python train.py --d_model=256 --d_mlp=1024 --norm_place="pre" --rope_base=10000.0 --attn_scale=0.104 --bias="none" --init_std_qkv=0.0446 --beta1=0.93 --lr_head=0.00834 --schedule="wsd"
MLP neurons of a small language model. Each row is named by its layer, matrix (gate and up: input weights; down: output weights) and neuron, and shows model dimensions 48-143. Each number is 128 + 32 x the weight over its row's rms, rounded and kept within 0 to 255. A neuron's up and down rows have the sign that makes its largest values positive.
After each neuron's rows, "fires on" lists the tokens most often at its 100 highest values on Wikipedia text that the model never trained on; "fires before" lists the tokens most often just after its 100 highest values on Wikipedia text that the model never trained on. A number after a token or word is its count.

L10.gate227 [155 133  99 174 105 169 133 160 114 121 109  93 106  92 110 166 105 105 147 126 138 140  79  84  99  75 175 153 117 113 139 101  80 114 139 132 146 107 134 150 127 141 121 195 127 160 103 111 161 139 158 126  76  86 161 149  97  95 176  89 149 110  99 114 176 111 116 157 113 126 130  87 147 140 164 173 157 121 139 111  94 122 131 132 114  72 125 148 126 110  99  77 147 127 112 120]
L10.up227 [131  93  76  90 174 143 166 158 162  69 114 118 163 110 127  79  63 140  93 112 150 155 121  77  88 137 124 144  91 161 195 163  91 106  97 116 120  87 117 133 107 143  96 122 138 132 125 106 119  80 150 119  99 155 143 120 156 185 153 108  88 135 176 158 118 157 118  89 109 149 107 170  64 107 131 158 127 144  81 165  72 111 170 121 135  97 121  88 162 121 124  67  83 109 105  78]
L10.down227 [180  99 141 101  80 131 160  44  87 183 122 165 153 167 127 166 154 137 172 154 193  96 114 105  87 108 172 117 122 138 128 117 135 140 169  88 237 138 165  60 139 146 136 146 139 175 144 114  91 114 108 143 152 119 157 117  80 225 102  82  90 155 109 100  90 129 142 168  67 185  75 153 173 120 136 136 175  98 109 104 142  96  75 161 100 112  95 132 132 148 101 119  80 156  61 131]
fires on: "| " 38, ": " 20, "inter" 11, "and " 5
fires before: "\"" 50

L6.gate703 [119 149 139  82 171 113  44  77 125  99 119 107 143 116 112 145  63 119 194  98 149 141  59 128 126 174 121 158 153  57 113  83  98 131 134 122 151 136  90 124 148 159 161 141 141 110 164 173 134 192  83 189 125 113 153 128 151 108 151 133 111 162 135 145 128 104 104 115  50 113 130 148 117  71 171 123 130  80 144 174 110 104 209 115 117 136 137 121 158 152 131 157 215 105 156 149]
L6.up703 [129  84 122 188 178 131 184 133 118  96 160 110 165  58 107 140 100 155 136 162 106 183 132 118  94 218 139 125 102  90 134 132 112  65 136 130 150 122  97 151 182 149 113  67 170 169 151 127  86 179 129  92 120  61 116  92  69 130  93 122 135 191 135 161 140 123 145  82 143  76 134 110 108 115 145 150 196 109 102 153 170 101 161 105 139 106 189 128  88 163 119  82 128 115 149 144]
L6.down703 [140 150  63 143 126 161 182 132 132  71 147 147  86 118 118 107 114 185  89 119 100  57 150 124 135 172 165 128  92 150 133 144 121 101 113 179 101 130 115 123 117 131 131  92 177 104 133 136  63 190 148  81 182 104 175  71 134 100  99 158 117  77 137 134 119 149 141  69 156 101 165 101 129 144 147 130 133 105 162 123 104 110 166 164 102 113 156 135 124 137 166  48  70 149 152 179]
fires on: "\n" 42, ". " 30, ": " 4
fires before: "| " 67

L10.gate681 [148 127 120 114 117 105 142 162  52 106 118 148 181 167 111 135  62  90  86 146 233 126 155 128  96 183 184 112 100 141 131 117 151 124 154 103 125 165 129  64 131 134 103 165 159 129 180 124  89 121 104 106 112 152 129 108 149  97 183  82 101 132 141 106  74 148 179 158 100 109  86  85 109 127 111 136 118 153 132 115 119 111 151 100 137 133 152  78  44 203 137 119  67 110 170 173]
L10.up681 [162 163 147 190 113 102 201 125 114 115 164 160  92 162 133  49 131 119 190  74 112  88 125 135  84 161 119 129 110 123 160 132 174 114 105  89 150  85  91 147  55 137 118 113 110 118 111 123 157  81 101 123 199 201 112 131 134  96 133 126 154 100 131 150 122  74 116 121  90 162  96  64 128  74 120 191  53 109 104 116 136 125 131  99 139 101 189 138 122 112 125 143  85  99 151 134]
L10.down681 [169 126 124 125 103 211 129 117 149 149 132  92  85 178 117 111  79 123 152 124 104  76 126 109  78 127 135 102 104 107 129  84 127 150  94 123  99 124 108 177 128 119 141 123 126 130 175 139  48 166  51 131  67 157 119 119 157 105  87 135 181 132 122 160 113 186  95 159  98 149 126  84 163 107 181 143 125 150  84 164 176 132 103  63 127 152 120 120 167 116 126  81  72 161 110 155]
fires on: "ent" 25, "sist" 9, "found" 8, "old" 7, "end" 7, "gener" 5
fires before: "er " 13, "ered " 11, "er" 10, "ers " 6, "ing " 6, "est " 5

L3.gate420 [152 177 103  83 111 145 171 167  62  60  96 134 233 122 166 140 127 108  77 140  91 104 140  83 103 111 117 148 143  82 137  91 146  82 138 137 111 148 102 163 145 168 111 127 126 144 146 163 112 105 164 111 148 149 138  76 133 163  96  64 122 124 170 181 126 142 157 106  98 133 143 108 218 166  93 154 119  88  94 109  83 150 123 140 162 166 160 140 150 174 126 165 115 100 112 161]
L3.up420 [150 132 119 184 156 115 134 118 180  99 110 121 126 119 161  78 141 150 174 149  98 162 118 116 129 105 111 135 124 141  78 133 108 126 138 122 144 120 122 121 118 139  74  80 154 125  99 153 100 142 100  98 105 120  68 118 181 122  78 128 101 103 169 168 131 165  82 104 112 113 123 108 102 115 129 139 156 146 121 163 115 139 136  90 149 139 116 140 117 147 158 145 118 188 110 160]
L3.down420 [147 165 117 191  74 154 133 108 118  72 138 139 126 106 132 119 107 110 125 153 137 103  80  90  83 102  97 138 124 153 124 142 174 108 121 106  85 129  89 185 150 171  99 111 118 137 157 126 146 100 133  92 168 144 149 122  96 168 137 109 102 123 147 123 169 174  94 100 116 134 133 134 103 192 111 102 152 104 187  99  67 134 126 161 128  93 159 179  38 168 107 100  86 100 129 146]
fires on: "| " 92, "A " 4
fires before: "0 " 26, "G" 11, "Go" 7, "Apps " 7, "1 " 6, " " 6

L4.gate172 [ 98 120  66 136 137 117 109 143 139 102 139 156 141 128 137 116 172 155  93  83  97 127 163 188 109 133  88 125  89  97 139 124 141  65 135 168 182 160 100  86  91 202 138 123 168 100 207 152 156 148 140 125 216 152  96 110 125 124  82 125 115 141 159 177 149 150 227  96 186 158 120  67 142 158 126 150 173 110 142 171 103  98  81 128 113 137 162 122  82 165 141  56 115 171 110 170]
L4.up172 [ 85  88 100 163 195  94 101 198  78 187 108 158 107  88 177  61 150 138 124 102 154 155 196 177  93 122 100 112 144 111  94 158  98 133 123 136 131 113 140  80 185 101 130  76 153  63 140 163 142 130 118 155 159 119 114 159 152 135 132 127 184 112  81 134 132 148 164 102 152 138 164  98 130 154 120 157 109 100 142 139 126 129 139 140 183  81 181 125  81 176 105  85 147 155 146 153]
L4.down172 [107 144 209 111 141  68 114 125 124 144 113 164 140  73 111  91  89 181 174 104 110 211 113  82 138 104 209 144 111 121 118 109 111 129 115 131 130 121 113 171 152 104 179 149 135 149  52 118 107 104 138  99 111 128 146 134 130 178 170  86 208  93 117 130 102 152  87 141 120 152 123 165 135  74  96 135  78 135 128 112 162 132 134 113 200  78 178 161 133 148 119 137 161  94 132 119]
fires on: "'" 51, "end" 6, "to " 6, "rit" 6
fires before: "s " 48, "ents " 5, "t " 4

L7.gate856 [159 157 200 112 134 194 125  92  99 140 161 154 104 150 111 163 131  98 104 171 107 110 108 170 138 117 127  98 146 116 148 123 141 214  93 100 153 151 128 109  98 124 147 206 109 146  52 171 129  81  70 116 142 160 111 135 142  45 124 126 165 192 109 105 105 106 130 113  88 152  94 116 102 151 133 172  98 122 133 177  59  62  96  82 122 106 141 163 110 138  72 127 156 135 116 121]
L7.up856 [150 122 120 178 174 147 108  96 127 180 121  33 125 143 127 156 139  89 105 133 119 136 126 118 148  83 118 143  95  79 144 157 149 139 142 169 159 164 118 113 126 126 154  87 158 150 151 215 128 191 104 109 105  83 138  78 146 147 119 103 168 158 149  99 137 113 129 137 163 180 107 123 158 127 140 174 158  85 104 187  73 116 146 123 134 135 144  34  48  83 176 153 136 148 221 140]
L7.down856 [118  90 149 185 167 145 159 117 143 100  87 134  99 107 140 134  88 135  66 192  95 122  54 102 132  81 126 128 120  92 138  93 166  86  85 157 154  83 121  86  83 153 124 109 134 100 153 166 150 129  86  95  96 156  97 125 141 118 167 132 127 148 161 152 184 189 200 106 161 102 134 174 134 182 110  87 172 227 124 137 138 127 156 162 104 164 139 115  88 112 125 159 144 163 137 105]
fires on: "==" 41, "\n\n" 16, "ir" 11, "y" 5
fires before: "\n" 30, "\n\n" 15, "l " 4, "==" 4

L7.gate444 [125 142 166 130 137 187 160 168 209 115 188 121  84 129 169 162 121 173 168 114 166  77  99 180 169 129 162  93  83  99 103 148 101 129 124 108 185 117 171 101 190 150  63 131  71  96 166 202 151 151 102 155 132 111 120  92  66 130 167  84  97 134 110 133  78 120 138  68  99 159 112  97  69 168 161 128 139 148 123 120 132 131 159  80 121 181 119 109 170 137 127 155 116 163 147 168]
L7.up444 [116 140 110 141 165 149 101 134 150 117  30  92 173  89 169 107 114 161 133 141 179 115  85 136  96 150 141 130 187  66 136 159 109 150 161 104 137  80  82 182 138 104 123 118  90 159 156  99 111  53 145 139 148 137 152  87 129 174 125 138 149 145 112 150 136 158 114 151  95 163 127 110 119 137 122  83 102  95 181 147 127 162 126 152 110  89  86 132  74  76  88 165 161 127 155 124]
L7.down444 [108 104 112 152  68 150  80 134  75 146 189 128  83 117 194 178 189 134 105 192  85  96  76  90 148  92 151 177 159 159 158 102 147  80 119 147 115 141  88 200 125 136 115 120 197 118 122 152 132 123 133 130  49 119 107 152 141 146  80 121 114 159 164 165 158 120 161 141 146  82 139 175 115 139 147 142 117 128 154 125 113  77 150 195 121  82 125  97 158 183 108  85 104 148 166 152]
fires on: "==" 74, "===" 8
fires before: "\n" 53, "\n\n" 33

L4.gate1021 [167 180 121  60  90 149 138 156 114 108 118 161 115  92 140 149  95 155 115 179 164 102 113 152  67 153 126 118 161  78 159 127  95 214 135 128 114  99 134 153  87 141 162 102 162 116 134 116 155 187  94 127 116 102 145 128 126  80 122 145 130 150 122 111  82 108 107 143  84 186 124 101 139 108 169 123 145 184 104 135 148  97 146 160  71  99  93 129 104 156  93 161 127  94 135 142]
L4.up1021 [101 141 106  77 112 192 159 121 139 131 137 105 139 108 140 142 145 149 138 143 114 119 180 136 107 104 121 107 122 105 159 149 147 131 156 104 108 130 162 108  61 100 177  97 151 116 114 113 160 122 127 114 115 111  82 129 128  78 102  85  78 127 200 128 129 147 130 142 182 101  84  98 124 121 173 118 129  58 116 113 166 104  61  95 169 152 136 122 115 199 111 139 110 151 127 107]
L4.down1021 [144 132 131 135  99 144 123 112 111 151 124 118 117 155 123 140 156 114 175 180 113 132 145 132 149 123 133 115 154  80 137 121 161 173 147  92  82  86 126 129  31 139 112 167 163 125 140 106 133 121 102 145 105 118  93 134  77 125 155 144 150 146 172 155 117 128 102 117 191 124 133  97  74 146 159 139 188 139 148 104 181  59  92  94 144 108 152 136  65 131 161 124 139 111 135 116]
fires on: "\n" 74, "ber " 6, "en" 5, "d" 5
fires before: "- " 37, "| " 19, "om" 4

L5.gate102 [141  62 131  84 144 119 108 217 142 186 132  86 109 116 132 127 143  83 149 116 182  85 151 103 124  85 102 128 121 181 109  98 133  44  98  90 125 126 154 120 119 149 119 108  87 159 133 119 105 128  79 147 160 147 135 109 119 128 118 180 165  74 143 115 103 164  96 119 140 155 157 121  88 201 158 113 107 130 142 172  94  96 147  91 160 111 114 139 121  91  93 112 165 104 143 181]
L5.up102 [120  94 140 115 134 104 145 188 108 136 147 119 116  89 147 166 124 168 134 188 183 144 141 155 102  80 150 106 164 166 101  88 130 102 106 133 110 113  93 126 117 128 144 146 107 108 146 127 149 151 128 163 107 124 126  95 134 178 118 135 162 119 187 116 109 153  81 167 133 133 104 172 125  89 146 106  63  40  89 112 129 158 172 139 168  89  88 196 131 132 112 100 140 135 123 137]
L5.down102 [143 172 128 151 116 114 185  97  66  99 217 159 118 144 146 162 128 176  98 189 164 168 107 133 142 103 100 142 138 124 111 123  97 133 109 180 128 148 114 108 100 120 166 166 112  97 118 169 155 127 178 129  85 137 110 140  82 166 182 146 138 148 169 160 154 140 124 109 136 184 133 145 150  92 134 144 145  96 146 144 161 195  94 175 143 101 140 156  65 139  79 140 136 154 127 119]
fires on: "is " 39, ". " 13, "was " 10, "fir" 9
fires before: "a " 34, "an " 14, "the " 7, "The " 5, "st" 4

L6.gate669 [159 178 122 105  87 154 137 177  86 121 177 121 184 135 170 109 147 145 108 141  57 185 111 141 138 101 130 103 148 148 179 105 131 163 142 101  70 158 151 143  80  96 123 119 128  86 157 108 131 135  62 104 131 110 137 171 100 132  99 223 169 161 166 144  77 131 142  99 113 187 129 111 160 123 158 155 179 112 110 106  63 181 199 111  99 189  83 104 187 155 153 108 114 176 136 155]
L6.up669 [149 150 124 100 144 170 123 135 151 155 119 103 152 143 143  81 111 144 164 103  60 183 142 202 150 150  96 178 158 127  81 161  90 129  94 141 154 122 139 124 134 150 168  99  85 193 131 116 154 182 110 134  85  99 103  95  95  83 134 126 140  98 163 119 103 143 142 142 125 180 151 127 111 130 106 157  68  98  97 130  77 106 186  90 159 103  98  74 123 198 118 137 164 172 115  97]
L6.down669 [138 112 108 127 103 164 151 112 128 109 111 106  97 166 150  63  94 156 153  97  99 150 120 150 140  97 117 119 147 108 157 119  88  99  82 135 124  90  85 190 153  90 171 199 130  97 119 175 136 117  79 124 171 137 166 112 147  98 116  89 149 134 149 176  75  99 107  31 156 149 134 209 160 128 182  87  86 141 158 116 140  97 125 147 159 108 160 110 111  99 142 123 122 204 161 128]
fires on: "\n" 97
fires before: "| " 95

L4.gate899 [125 146 127 157  96 116  97  78 135 150 160 137 106 129 176 149 146 177 187 113 109 116  77 133 198 125 139 112  91 135 105 128  93  63 153 129 158 158 137 103 179 126 183 112  87  63 171 176 193  79 146 135 136 112 136 144 148 148 166 107 145 104  81  95 178 170 107 136 122 150  89 139 129 161 125 158 169  80 101 109 102  66 129 139 147 136 110 122 118 175  82 122 155 141 111 156]
L4.up899 [ 86 145 132  79 124 163 145 169 128 108 133 112 118  83  59 117 102  80 109 179  93 172 162  94 104  96 135 123  81  41 162 145 166  49 151  88 104 157 162 155 129 159 112  72 119 119 154  77 153 150 165 125  69 150 166 127 142 139 153 132 146 111 122 147 113 151 110  95 133 150 177 133 115 168 135 133 107 114  72 130  67 122 121 118 143 116 120  99 127 128 114 121 145 116 159 118]
L4.down899 [137 157  65 119  95 169  83 147 155 145 146 139 113  72 103  94 126 188 124 128  93 124 136 134 181 132 143 120  62  47 135 144 157  83 131 142  87 136 195 104 177 111 145  77 145 118 167 134 130  86 160  99  83 173 156 134 133 118 134 101 147 102  81 123 120 163  98  22 127 142 131 168 124  78 101 120 121 113 137 108 132 125 108 144 139 203 136  98 120 168 127 174 174 154 134 138]
fires on: "\n" 89, "ish" 8
fires before: "| " 66, "|---|---|---|---" 7, "|---|---|---|---|---|" 7, "nar" 6, "|---|---|---|---|---|---|" 5

L5.gate6 [114 105 167 117 106 162 112 170 138 129 160 134 130 102 133 145 132 187  76 166 141 140 105 138 142 121 118 106 121 137 169  80 153 125 158 132 127  72 207 151 165 149 195 164 144 128  93 129 106 154 129 131 124 185  95 123 121 176 185 103 102 146 105 151  40 127  97 156 111 140  76 123 146 135 105 170  84 167 140 131 163 115 138 123 153 131 139 145 163 126 187 173  86 131  76 163]
L5.up6 [157 157 102  65 120 162 171  90 138 146 157  97 154 154 193  92 153 142 152 148 128 247 121  89 110  94 151 124 119 143 113  83 114 114 161  92 144 122 111 107 140  52 126 125 145 117 131 102 196 111 118  93 151 160 107 136 143 119  97 111  95 113 100 149 119 189 153 104 189 151 174  90 129 138 108 161  84 165 117 118  73 111 177 104 177 137  89 146  84  95 100  89 108 169 132 128]
L5.down6 [160 102 118 134  79 189 132 148 174 159 143  59 143 143 132 129 127 152 107 104 166 116  82  99 140 138 132 153 181 167 107 126 180  96  89 169 117 103  97  91 171 179 147 126 205 109 143 148  91 158 145  90 145 171 106 119 116 129  88 212 106 143 142 128 110 148  88 144 102 138 123  64  55 136 119 175  67 193 146  92 147 105 146 132 127 147 129  92 146 102 129 161 110 178 108 136]
fires on: "|" 100
fires before: "\n" 90, "\n\n" 10

L7.gate251 [108 100 145 130  82 163 126 157 148 152 137  83 111 144 117 176 142 134 106 124 135  63 128 177 123 106 169  98 188 119 152 140 150 102  85 100  71 126 134 156 137 132 198 150 133 143  90  73 120 107 136 177 140 104 133 108 136  99 155 163  87 144  86 182  93 130 109  72  87 166 152 143  97 140 152 127 143 154 160 159 135 105 127  91 124 181 130 146 166 160 153 103 104 155 111 117]
L7.up251 [136 108 141 143 119 120 107 125  90 102  71  73 144 123 138 134 105 157 158 146 158  71 113  88 102 171 158 128  92 139 117 119  55  90 105 169 132 104 137  76 148 164 120 155 149 171 138 140 108 173 156 178 140 108 122 177 197 157 163 100 135 115 131 155  70 130 103 172 168 168 104 152  93  95  89 150  89  62 135 139 111 140 163 126 172 101 150 155  85 138 154 141 132 126 148 157]
L7.down251 [117 151 153 144 122 151 143 133 127 155 196 113  74 152 137 162 146 160 182 114  92  60 106 132 143 184 167  95 181 140 130 171 100 130  98 179 152 158 157 167 156 161  80 157 152  88 201 192 122 120 141 136 154 143 105 133 120 151 150 184  92 148 115 154 128 134 219 164  62 154 122 151  80 101 103 113 123 203 125 187 155  75  87 125 141 118 151 153 118 151 111 135 133 170 106 132]
fires on: "==" 71, "|" 29
fires before: "\n" 82, "\n\n" 18

L5.gate380 [ 98 133  73 140 165 133 172  81 184  89 164 136 130 110  89 152 206 121  97 193 132 124 134 144 154 122 140 126 116  92  66 133 140 137 126 104 131  96 110 106 116  99 117  92  99 146  94  87 155 136  81 159  88 153 134 152 136 114 113 110 151 142 142  98 118  90 143 116 172  87 125 129 136 170  62 211 142 144  75  72  90 121 139 161 147 122 169  99 107 149 109 157 103 165 188 176]
L5.up380 [152 164 112 162 136 108 160 124 122 157 176 105 156 157 116 111 125 121 122  76 103 143  78 122 154 153 126 156 147  90 158 121 101 139 136 107 176 127 110 171 156 113 126  96 101 167 117 123 130 116 209 114 115  99  83 122  58 158 162 120 106 174 170 123 178  85 163 145 124 119 161 145 123 137 108 245 167  76 178 134 126 154 193 111 174 154 148 113  91 113 117 142 178 156 130  67]
L5.down380 [119 183  77  79 141 186 159  97 169 161 139  63 160 141 128  94 132 190 171  90 105 140 109  94 134 169 146 128 164 132 121 149 133 153  88 159 182 104 159 166 162 118 103 122  73 168 141 157 128  98 165  99 147 145 155 131 114 123  87 128 117 156 143 112 187 178 129 165 148 158 177 184 105 153 134 147 168  31 145 163 137 141 173 166 197 208 129 117 142 122 170 115 153 120 118  60]
fires on: " " 86, "s" 6, "sm" 5
fires before: "|" 47, "| " 39

L5.gate546 [186 159 154 176  91  89 112 132 144 141 116 146 108 155 173 115 122 101 136 108  95 138 150  97 120 136 145 100  96 137 154 141  87 130 139 125 149 144 139 130  87  96 114 114 153 123 141  59  90  96 118 142 157 150 129 169 111 117 152  99 115 160  47 172 102  90 108  79  75  64 130 143  77 135 110  92 139 137 121 173 130 131 143 100 163 108  92 148  76 132 162  72 120 127 151 134]
L5.up546 [ 96 127 129 106  95 109 160 125 133  41 138 125 142 107 141 149 124 167 112 150 161 115 121 128  54 145 121 126 110 160 139 150 185 117 123 139 125 133 135 195 147  68 110 132 125 133 172 167 194 149 145 149 105 151 135 128 139 162 112 151 125  90 166 149 122 164 148 149 247 134  99 111 126  86 127 104 159 176  74 110 113 133 120 113  85  93  91 176 108 107 124  80 113 141 105 137]
L5.down546 [107 140  83 149 111  95  55 108 112 121 117 121 113  94 103 170  93 125 135  86 194 125 138 165 108 126 104 176 112 160 143  77 129 118 137 173 103 183 163  69 167 136 147 102 149 142 102 144  76  96 110  97 110  66  99 137  66 150 172  59  91 172  86 124 127 108  91 125  80 116  98 164 195 114  72 119  94 132 148 139 113 115 132  97 112 146 103 169  95  98 134 186 146 114  94 143]
fires on: "0 " 44, "S " 15, "US " 8, "N " 6, "O " 5
fires before: "| " 29, "|" 16, "9" 5, "47" 4, "(" 4

L7.gate466 [112  54 169 101 131 197 102 150 124  77  84 196 133 140 140 161 110 114 110  92  66 125 166 118 192 128  77  76 116 135 160 151 102 139 118 159 107 108 153 193 146 100 121 158  87 115 152 124  99 152  79 153  97 210 153 157 167 129 162 154 124  94 139 158  67 100 153  95 109 103  84 191  75 184 118  92 149 130 109 169  78  75 140 138 172  89 143 125 137 124 153 121 183 122 189 127]
L7.up466 [118  82 157 124 105 112  94  76  82 118 148 136 185 142 140 133 159  83  97 148 104  93 152 110 136 132 118 128 125 147  61 174 164  97 107 122 122 161 111 148 103 116 137 128 103 168 127  93  89 127  96 159 137 171 143  96  90 177 159 116  87 101 140  93 111 199 124 122 131  70 132 121 136  71 163 172 190 158 120 153 100 147 125 150 136 171 147 169 133 150 197  87 126 140 115  72]
L7.down466 [148 190 127  88 165 168 154 164 116 133 160  64 129 112  88 158 114 108  94 117 154 179 155 153 127 152 105 130 134 148 181 122 127 115 135 120 194 100 102 203 139 191 173 122 196 170 128 158 117 101  91 122  47  99  96 100 150  99 185 139 101 140 130  83  69  63 117 178 184 136 143 110 132 116 164 120 140 140 109 136 161 170 149 137  97 120  99  94 111 166  84 118 131 174 152 118]
fires on: "0 " 23, "5 " 10, "1 " 10, "%" 8, "time " 6, "50 " 4
fires before: "| " 40, "|" 18, "; " 7

L4.gate896 [134 119 133  94  78 142 145 163 160 171  99  79 157 158 106 144 161 182 118 117 127  99 107  93 145 156 110 137 135 132  64 151 136 147 115 104 213 128 107 136  78 164 103 126 143 191 114 110 158  81 102 100 162 170  96 125  92 141 165 138 135 169 155 150 177 197  79 105  76 103 149 115  90 184 175  83 115 137 140 133  95 191  84 129 118 139 141 149 123  96 158 176 123 165 158 134]
L4.up896 [169 113 192  83 125 115 135 137 128 111 173 129 147 180  89 125 112 134 162  97 140 135 115  91  97 146 101  79 166 123 173 137 131  99 148 155 170 148 149 111 115 114  81 149 134 140 107 154 107  97  74 131 123 102 227 120 159 122 146 122  76 140  99 112 169 152 119 131  83 120 148 165 120  69 126 184 140 114 143 134  98 102 140 129 185 136 145 113  85 115  92 177  94 126  86 148]
L4.down896 [154 184 112 158 152 163 140 127 125 149 102 106 115 101 102 143  93 125  96 150 151  76  68  95 133 102  91 165 148  97 139 126 123  86 139  96 141  77 125 164 100 124 114 139 143 124 104 160 135 124  85 167  85  91 178 168 177 114 139  92 108 129 121 128 155  98 149 130  42 140 131 146 112 101 143 129 160 150  88 164 118 153 158 118 124 102 118 129  99 143  72 116  77 124  74 157]
fires on: "===" 76, "====" 13, "==" 11
fires before: "\n" 65, "\n\n" 35

L10.gate45 [137 146 165 182 128 108 134 163 150 161  99 139 125 148  52  78 187 213 146 144 112 126  87 143 148 114 178 117 200 147 203 123 118 156 138  98 131  82 141  75 144 144 149 149 155 115 141 198 125 126 171 134 144 127  90 101  94 134 111 143 158 130 116 176  88 147 120 177  91 142 116 171  89  89 117 169  86 144 147 114  84  97 129 165  87  72 138 167  91 134 161 131 110  98  58 133]
L10.up45 [124 103 154 160 146 152 113  86 110 116 157 129 106 123 121 121 134 195 159  97  70 105 120  80 136 126 107 110 142  83 112 115 130 165 148  46  95 194 144 101 200 133 150 113 132  78 146 153 123 116 107 117 150 104 130 110 117  51 117 177  92 153  78 158 160 166 116 111  61 196 152 149 130 182 158 171 132 156 141 201 128  71 129  92 161 103 113  84 133 149 146  96  89 126 117 111]
L10.down45 [122 116 113 182 115  69 119 179 156 142 134 159 116 111 135  78 162 182 156 188  90 183 129 135 111 177 152 121 190 129 156 225 121 167 107  91 129 146 153 148 133 151 122 204 152 126 120 164 112 167 130 149 122 105  71 147 133  98 191 130  86  77 142 114 139 103 127 185 130 114 150 145 139 220 114 143 102  89 141 108 178 106  77 134 110 133 112 165 105 110 120  83 143 158 141 118]
fires on: "'" 84, "(" 5
fires before: "s " 84, "s" 6, ". " 4

L3.gate17 [162 155 139 181 100  86 162 177 131 223 154  84 119 116 129 134  94 101 202 129 168 106 134 170 145 148 134 127 129 193 127 111  71 104  35  99 148 157 120  63 116 118 121 102 104 160 106 143 110 157 147 147  64 135 165 171 143 123 116 144  80  86 136 104 100  65  37 142  82 142 117 143 152 163 166 128 218 103 144 117 151 137  81 135 109 180 109 117 115 172 130 136  35 113  94 154]
L3.up17 [122 102  97  93  74 139 107  75 126 141  75 183 119 165 212  79 147 103 155 152 148  92 107  95  82 155 165 109  67 143  94 140 201  79  95  99 137 136  62 181 119 106 171 118 125 112 103 124  85 110 102 128 110  59  64 111 178 144 108 132 133 178 112 120 137 129 142 187 155 105  98 153 131 102 149 132  90 111 136  70 161 111 194 182 156 149 181 115  99 117  56  61  73 161 128 131]
L3.down17 [121 143 110 155 112 116 134 206 146 178 129 133 128 137 126 141 158 119 144 134  94 114 115 114 192 142 191 119 102 149 106 126 100 151  72 161  95 184  69 168 105  96 193 143 143 120 101 174 104 154 103 116  53 100  74 102 171 104 123 129 120 184 110 110 164 158 101 130  69 132  77 140 144 181 138  88 204 114 143 127 132 114 116 163 124 182 147  95 116 180 139  98 109 163 100 193]
fires on: "United " 40, "US" 16, "." 13, ".\"" 8, "198" 5
fires before: "States " 16, "S" 15, "States" 12, "\n\n" 8, "Kingdom" 6, "0" 5

L7.gate684 [104 162 132  83 141 113 135 111 181 125 160 144 191 155 173 101 110 143 125 136  30 158 123 145 126 183 149 147 136 157 146 132 102 118 143 128 128 109 154 172 140 149 108  88 131 146 131 124 122 119 130  94 177 102 125 152 131  90 117  79 129 125  84 105 129  86 143 129 106 144 113  81 180 104 111 149 102 152  49 176 158 172 186 115 132  73 136 143 140 102 162 110 136 152  82 177]
L7.up684 [ 80  95 130  71 105 164  88 138 112 145  74 108 161 146 111  83  55 126 129 137 105 121 112 116 147  99  98 233 152  62 106 151 164 117 159 113  96 124  95  96 138  66 168 100  93 158  67 117 195 136  87 131 153 119 122 103 130 128 127 153 116 146 161 121 121 124 109  94 124 105 178 132  83  69  94 138 119 188  87 133 149 145 186  96 119 133 166 107 132 189 159  70 161 106  91 152]
L7.down684 [170 107 148 158  97 126 156 144 111  65  66 150 114 137 210 152 160 103 160 116 134 128 142 111 138  93 171  78  97  72 160 133 149  98  75 151 168 121  82 159 147 171 152 191 160 104 144  98 153 128 138 148  75 123 118 109  91 102 145 107 136 150 143 112 118 134  89 145 124  53  90 165 129 157 112 112 145  92 149 103 112  44 105 168 100 118 131 150 169 104 134 145  77 145  88 115]
fires on: "0 " 44, "1 " 8, "| " 7, "0" 6, "-" 4, "4" 4
fires before: "| " 42, "|" 15, "(" 4

L7.gate253 [118 175 116 125 138  98  91 116 177 142 114 130 100 161 168 115  97 126 122 105 155 146 139  87 103 109  91  90 143 129 193 171 133 192 100 138 107 129 132 117 170 136  46 112 123 169  52  64 101 182 116 152  94  90  77 127 130 141 160  77 136 154 146  83 107 162  88 137  52 117 123 156 124 165 141 129  90 160 174 163 151 178  98 202 155 146  98 126 173 120 174 116  82 111 101 185]
L7.up253 [146 147 188 143 127 125 124 125 106 201 135 104 105 191 129 118  57  97  86  73 132 139 117 131 121 130 105  88 168 131 131 116 157 148 158 117 129  87 109 173  46 182 111  88  88 124  89  80 136 144 139 188 183 118 131  52  67 135 181 159 121 143 117 170 139  70  99 209 159 107 103 181 109  80  90 137 113 154 130 165 164 139  90 136 156 105  89 116 134 149  73 138 129 131  90 149]
L7.down253 [126 116  99 147 160 157 179 115  99 141 107 134  49 128 104 204  95 176 121 129 148  64  97 134 154 158 146  56 130 111  74 106 115  77 169  46 134  81 127 145  54 112  80 126 103  83 167 162 145  67 111 161 131 162 186 135 133  94 123 126  77 104 104 148  52 156 203 155 190 152 131 117  97 123  95  61 193 158  82 104 132 150 146 146 122 125 170 105  65 159  73 172 113 117  80 100]
fires on: "==" 66, "| " 12, "k" 5, "der" 4
fires before: "\n" 43, "\n\n" 26